Weights of a small transformer language model.
Size: width 320, 10 heads of 32 (1 for keys and values), MLP 448 SwiGLU, vocabulary 32000.
Architecture: RMSNorm before each block, rotary positions, no biases in attention or MLP, tied embeddings.
MLP neurons of a small language model. Each row is named by its layer, matrix (down: output weights) and neuron, and shows model dimensions 16-207. Each number is 128 + 24 x the weight over its row's rms, rounded and kept within 0 to 255. Numbers have three digits each. A neuron's up and down rows have the sign that makes its largest values positive.
After each neuron's rows, "raises" lists the tokens whose logits its output raises most directly, leaving later layers aside.

L9.down296:142128152111136121136141153122126129099137112111134121143153139114119127153105146122098113141118148138155140124099123108154177097121133108172093053107123100155108092134162083131123116104123105125097118071104164104128139175082123138092104113067140123162116118144142166132146133129146143144088126114125143110124107175115146152098141105113127121077086095163134139130176129080092151151122154133130138127137132129142155098107151119118102106160161111128089075130109116115142126161149157109074132138127108120128114165112159134156143134118163143139076147129148147139119153178098136133
raises: " the", " a", " in", " by", " to"

L3.down326:152131115148150128147137113086145128167159125108132157097123137127120119132112149131114129128180129123145122124145090111087101115142127126142132096114133054080109165114122136144080115165130113137128085137137105161148109115129142160151136113115109108153155173143089131095099130100131143153097106128155094120131084143169137128142106123115095146093104122137151123163080095108128173164127121120153137112174128086150163077137138120108097147115108160191124135090127128095150127115163115118106144111113131133159095099123134094135119161150101147161132118098106132107143129140128136152
raises: "s", "se", "ally", "ate", "al"

L11.down406:158128131129178095127126158122139154119186119103140129127105094167130105115072148149120096111111126109128110146110150087108178102100113101129116121147179140175138110117157101120139136142132117178093140095114154127123101165112146120124131104156187128098117152169167094103156142123161153114118177169116123165133101178148157141139145104138134167136109119148128140141120160149120132133102106110149136181118117170140159137099144159126127124154122143137108121173147152113141120129165114109090120135139130128098162132116143142147120127119112156141147156086170137095164137140090130160
raises: " up", " them", " out", " him", " off"

L12.down155:158228163122127125147147141107119117145143116164138164122089138174105113122102164138109119138148128135169117083109126165123125112113130054133119134156083128212135154132135112101100077160123140185118116157139126113125167084135111108130157126106127060153123120130114133150148151119141113114141123147058116149132122102142139130118117140104126154137134107094111129125089169174156133153155127127180168153137099107123132109115128142136126143112131117115120106101110132158119128101144147093140121101134118132118153120138165118133102132123161144136109134122120103138129100106121156120
raises: " him", " she", " he", " her", "He"

L8.down304:146144131099163089116157108115156149101163124130121128131141127137151114148117117113120177122089120108186090156145083108119174108154103138130087089175140131194146089139182192149101160122136101112128134081145131107103131148120187136115127152155134084116130119130134140148118109117127122110129114147125138148130102150137151141167139144141166175132119119159112126133121135120117141169120156129098156141117103140136166107131124118093086118130150125134141106095146131128114151146144152100105124181123117150131100130128142128107179143131124106092157123080168099145128114136135150122
raises: " the", " a", " an", " another", " its"

L8.down439:113118141133098138125159118083101155139178101166136117139114173155142144112110180127121109144165187169165181113155115114130116084149134130146102156123088136172173119125137098137110136162112100152141129141167133094129145137158150092147142108172132148154135099105105137153150123111173127119160095133093153135136096136152091104117118100130104161155141143185130128161130129119127104124089123157127121132167099176150114128119080133122113117139108163160124126056072107120117158154125140082130141137129164130103108132140149096132098104156119152115104138160191149133099124137146116121
raises: ":", " of", " and", ",", " the"

L8.down347:138168120119147158153131106104112152129151166159169129129133132142133149097116136156121110111117108126125108147146133148153161120087135138142118146133121162158088129088161131132128143160143117137106154118089157111123175162099153137105163127095170115127108099101155105115165150106118125109122114127082193137100100113125116141145157090149105133121094094109064159105150112143109130159090122124128133143144105138195113176123101112099124130171163117160106133155121109119102123121123108087166122149139098132111113158079162088125161107127126145150125094133121105109138127101125104163
raises: " out", " up", " away", " this", " down"

L13.down200:100173120142118181128125135142118164169165115134132095153168127144109141127089149147099143100141084124107169129087164143114102143129103073112130141126148151203149111164102120138087104131115129138139140099165120149078118127099117125116152113133134145123130149078131135141181140108126159170148129150131088139106083095160126135140134134093133130135153079071144136112130119153113112143131136176120173144105108151076135120130130133078078139128164174141161123115130112119078133156125102092120113133128124125155131143118177134129147150099093145103111095151149144186110151105110123152
raises: ",", " he", " they", " 2021,", " 2022,"

L11.down379:105155152125120148137129113143158100122114125156105172102108133127161130141159134133118146128135151081107141154139101119135162136114120121156087128120144130126107119132149170131073140164122126120153153115109160149157146098124137127128098112107120097171141086177134105141108156133134089126152112138106130156128115152133121142175153114136119133112138128123126140127092074152127109144169129096152148115090139135135112114121142127117135093132092146137131080136113098085197144161115142096157080109129100134163121116126181153083129102125125145128153145111181189068138123141134145113
raises: " upon", " on", "On", " On", " 6–3"

L8.down114:122180069122101118097154133150107137116141115138124139105140122133121121156136137099129107120122156132143114168159145129100150134129168106131111116155139112193136137175142155095123160087151095181124162130128132117155151129117183127161075147127113093130132115088129122125143143112108133078152131074126160127104106125118158133133105132118115171138098132139114127091176135161046140152117188125099124129146116144127119135133119122129125133138173105145138160135126147125132130129137123120155155135127133104121148128089135158115163126086115145135105163138161137111126149120125147139
raises: " it", " he", " when", " they", " there"

L13.down375:148087140117119100090111123110117102098115140169129160172132138091162172165136135136094142145117117139120132114134119100124155135120156117116142128122137135159153147156136123115101160153110079108144130114160096084119139128131109172132121130136132119157139121116113149120087142144165089134128127149108084120066128104135149133127095121135126110160111137136072119178102142119120167122161138084123123151146081145137146088178130114141137165150147105108113119151079124131114111127108165127116137097136113145119123116145151120133078172154151173135136101150123112127143155130097113114
raises: " 2022:", "):", ":", " refers", " describes"

L10.down186:115136107157121144127111165121138153141111161121132090148142091150120091166083094154098154132108113105122093102129177145108102122122112147125087120107121075206125125104131170153182144090119168104136120115100159113114137167119136117142064122110134117127136159118168169128091122119102130109163153132127117169087111144126149165112144120202117118138119090113132137106090119156151151144070151173068103065141138147184130102136188187135135125137145129090108114116125106157109137163163118097123159107122116154089164123143113120106149153120113114131110107108074134109115077108134110138
raises: " |", "-", " and", "\n", " married"

L3.down168:122132142149166074138138129130107122137097101088130113127155131109126126130121124122141128149158145136120184109108156085148114155139141141157110143152145139142119115129137132146112097078077117119143132087128097108146131153086104077100166156080141101129161109153132074139161159131096155078075129112130145167114181128127141126160150099139142108113132121110121128136151137145155102132131143186145079178111106134104130145100138103154142145119153120123117181120147169165136126135112095114134136134125144174128092110101203151140155099100176160084094123111075157107130108195118132092
raises: "ally", "ty", "ly", "ism", "ity"

L8.down211:160121137123115161104165126105106142151197140134187140135126124123104139149105124126121125121117126146141091147128115126123139134149134112172119116122150093158140141133158140131102125117129159146116098122137142109136147139134111116125131098160103135104140074090153141133171131123093102093101137138071139122145141129184105121116126170102128123126155111122089146098127154147131129100132127176111135101117083129120086124120154126107137182144190122173181116107108105131102107153134116126118124147119118113128191139137179114147153142131141124149084166084148093146096080119140117165
raises: " she", " they", " he", " there", " it"

L13.down382:120139137130149133145133151107163083143133115139168153127131044154099103116116114115108113094146101148109092112162121094105097126122122145140106122127134120089148111121152132158123105140147129135142122126124125117190176119151113110131161075104138115150125115095189129132118093127105108132145121156118140141079132177153155130122114134104150123114103153136145124122122095118110152155122173107101144115120159145153132149111127116181151147159149145131132141160134134164114155125156128148128075128164113126119089124117097129158155122133113136167100165137094094057144123161125171127
raises: " |", "|---|---|", " ===", " ====", "---|---|---|---|"

L9.down352:095107104124120105139123106083137152137131123180151159131136121116136112108164138148108107121145109120085134123139124102144118098104165093115133089127106087170137077117117162153133109133111109133167106139156086095152141077140140128121126080161154168173157180102161118122149101123083140096137103136095128163108138163145107103062140146142135097131133119143138143139089088142162115097156140151138126155135115109149145088122097154140144144137144156123155141134110124144167112113145124108121189136102099158180095163075132138121127094138162103137145155148116111127129079142138164120
raises: "ness", "ly", "ity", "tive", "ities"

L10.down433:169142130139130108137129122075122106119169161083174122102119120166134128132116150137103117148098147088170136147147145138103150081104122148123128111159177122169126122165162155104107133112132072169154095103112153108123101163106171144085134128091145153137113134140143158103184127084165151128102110151127141162108074144149155121134131084075085149088085122159126120155132150096127111119112115107118135149164128150135148170157144110112130117119175161160135093154118102157138121141149136114077143148147130129121131128096149146124136147115131117112143123115124144138163117122128120152
raises: " the", " its", " a", " their", " his"

L3.down180:126132122118157104129121141081128125137153114129061141123118139145133068112119150130157127137154166122168130129155139140147102115134085132088139119186118127156141120162134132124097113159146157170098121149093163116176109135172166150153173113137140074118109144116127143119119143138132105122136101108116120069138128103140106119126088076121107112100171109127076140118137141118109072132117142082125153111154177131100181103177135126137102124123149107134184134133101131090124118108180133112122149149151118131166117171123118144132099138147156115097149107118138141146138105102134137136
raises: "s", " Born", "se", "t", "ts"

L12.down399:137131094137136103139137121077128132113164111143116146142153103152117126097145105153162084108090103167125139125134152131120135151114081123156146175144111125153118170095139114200140138119139113143114120147118128158117139152116142115097132147160143146138079117187108111075107175137126115116140118116131132126126143179132130144147101141117105160128124147156115118090151130153111082154175129149162105132121111142118107125132141130145161075176085112108109118185114139121150154126147163150113131152134103152142126104143148146108097148131135135132088158131145130158101108116161143135
raises: " figure", " researcher", " speaker", " developer", "ist"

L13.down296:088115142122165116148165128146170115134134125109143123110147081150135124139113135109115131111131114129133145133166139091115136137136118187150098090137140106249130168138157153120159137112132119161126136148115122133116114098122169117107112157153149135138121116141125128140108097125130145143104117154137093098156128198112142143094145177080128140157130166131108122103103136117150108148156151133121142137119104149166094150057122131101124098187136127122108163117143143128113172119147131131129144155127178124167142144116171137101179141115127140117112135149089102102164135101123077127
raises: "\n", "---|---|---|---|", " following", " |", " ===="

L12.down312:129199146143139124154153169096144107154141131113132154091126113129072114124095129132131123138116121114121130143111149161071112115140121091160123116125128095168168131135099124106133066153126114177117112124159138157138130122110109132106133117133146111125153114112156128132176126085120125114126108120085151148128103098139132158120107101105155147132133060140123091081146124117129163131121108199096138164144081155100128166137104134140123118137199116150121128131115146116149102158179141092128147122104120114092168172126169167116145142089106133115116121089119144137166129123116142138
raises: " it", " they", " there", " he", " she"

L13.down92:124145104133125149142131097138141079130122160123120150098108164141118123150101120110130123072142165149149117105112134112132134059144123130104104116090137111153107126119111182159122165149086108158169085114143110149136107138117114146125156126137141163141133105101142146112126072173143108136171157114139110123172140106147086135122145141134096125103124105161134110166143171162151123140098164177147122107102122156173139084206144096136118099143149113123163117094144109106124129119126124079104143119147127121114155105097137153126165111115112099120175105136102117144105161163106159153
raises: " a", " an", " established", " founded", " another"

L10.down72:132073156107137155157135116151122132129180093080147129133136127121166121114119144123151124146138141126145133135126105138118151138134113123112156122145095101169158162154160098114128132089142097178138141148109090148148098127092090151131120132171101104121147114095174126112093177143158150109140089174155140117140097125150146161130147085115138139137153125117124122129105168099114124130075131158185077120125095126111149114157137158112136114129162127113142133115140131139129120131100156179144170128131134143138116131134142152140152165082121160180162111125154154099123152119125118118
raises: "6", "7", "8", "4", "5"

L12.down283:123138131150140137133157127160117118129122150130109116123115130151128135168149150135154148131128158084142114097123071127144141142079116107134154163155139168139143112098102190108091094129145089118159121141143113139105129104119092131113099117096111161137119124113156142101155140181140134145124113155129112134079141121119131152140153122132109148114105119107117187142109107169097123178099099155162143128057125125140159117134147092143139132161085107076109085121188153151190153138125131135132124121164103149152142124166167169147151139122128119136130136126145101140100115145101142135
raises: " on", " month", "On", " morning", " October"

L3.down46:126114130153127118118145144109121143091163067185143123119097167113100120151118127122153150101098083133107119138156122122132093098128107131116136107145132102086144115154161164120093089119115164107136159104099118110116160104107159112151129141136146156140128106116112095142117163141118134118163149134153127155143127117125092123144169119183137131127120095130125111104165150136098093147145156163162133148150120123102131164118099138108091131156125083128134103116119142109151131112162117151093177129116100130148150121162139140117121162132160118152076115165053138139081119168121071129
raises: "ns", "quat", "n", "ize", "ius"

L11.down233:138120098142109151115151097144142119161116121110110171148077111148150149146151166108145156129109134133154142127121112134140122121141106141140128132169117116171145146196171140123105121150177100124132143116134112134145132151151135134115119140152158157125142087111107078149113125158139117137148127131127136122127158129119155131112093120110110124177141108150158143138126148134125121103137091141110118136148159102117152167122136163131137124160130148140115144128107114119129131113163130097132093167131137090145131154097109130166153093102087103123119121155082172118155122091137134147
raises: ":", "):", " 2022:", ":22", "("

L2.down287:104136133124129143150108139091104103151124133153143124141148107148072106126159153132129135089119104080106116125090128132134137123151112152132129145137117168167143103131147127129099149129123145152157112108097138144141130116161168119132150165108142093119141129132148125130157144167119162138119146090140151134153115097081148128131166123095128136128085146154093144141153113116135137095128131185117145149089089137081100134136110107137111110120123095139134176129128141110101158117129089121094164140146146099122122155174204129137146130137125125138117140120142141145106097122148135134
raises: "ation", "ator", ",", "ative", "atory"

L11.down190:134123162091123167143137144122154081123110109123123094150174124148141149101128188161059133144132158163119121128171128143096116113094126104119119138106105114188127116128114094135154168105099165123132106143111126143107154124126135119122164092109083105141126108107142131121114104125163098111118096108098094185138121108125106107159133116124076125134131135103127114146123152166097112137094147139141126127149120119147103106170125105126137142117142141100147099125152158119148091090136131131167128133091127156103182139076139120137150127176154151147120059103144106115130135117122156170
raises: " which", " whom", "which", " where", "tending"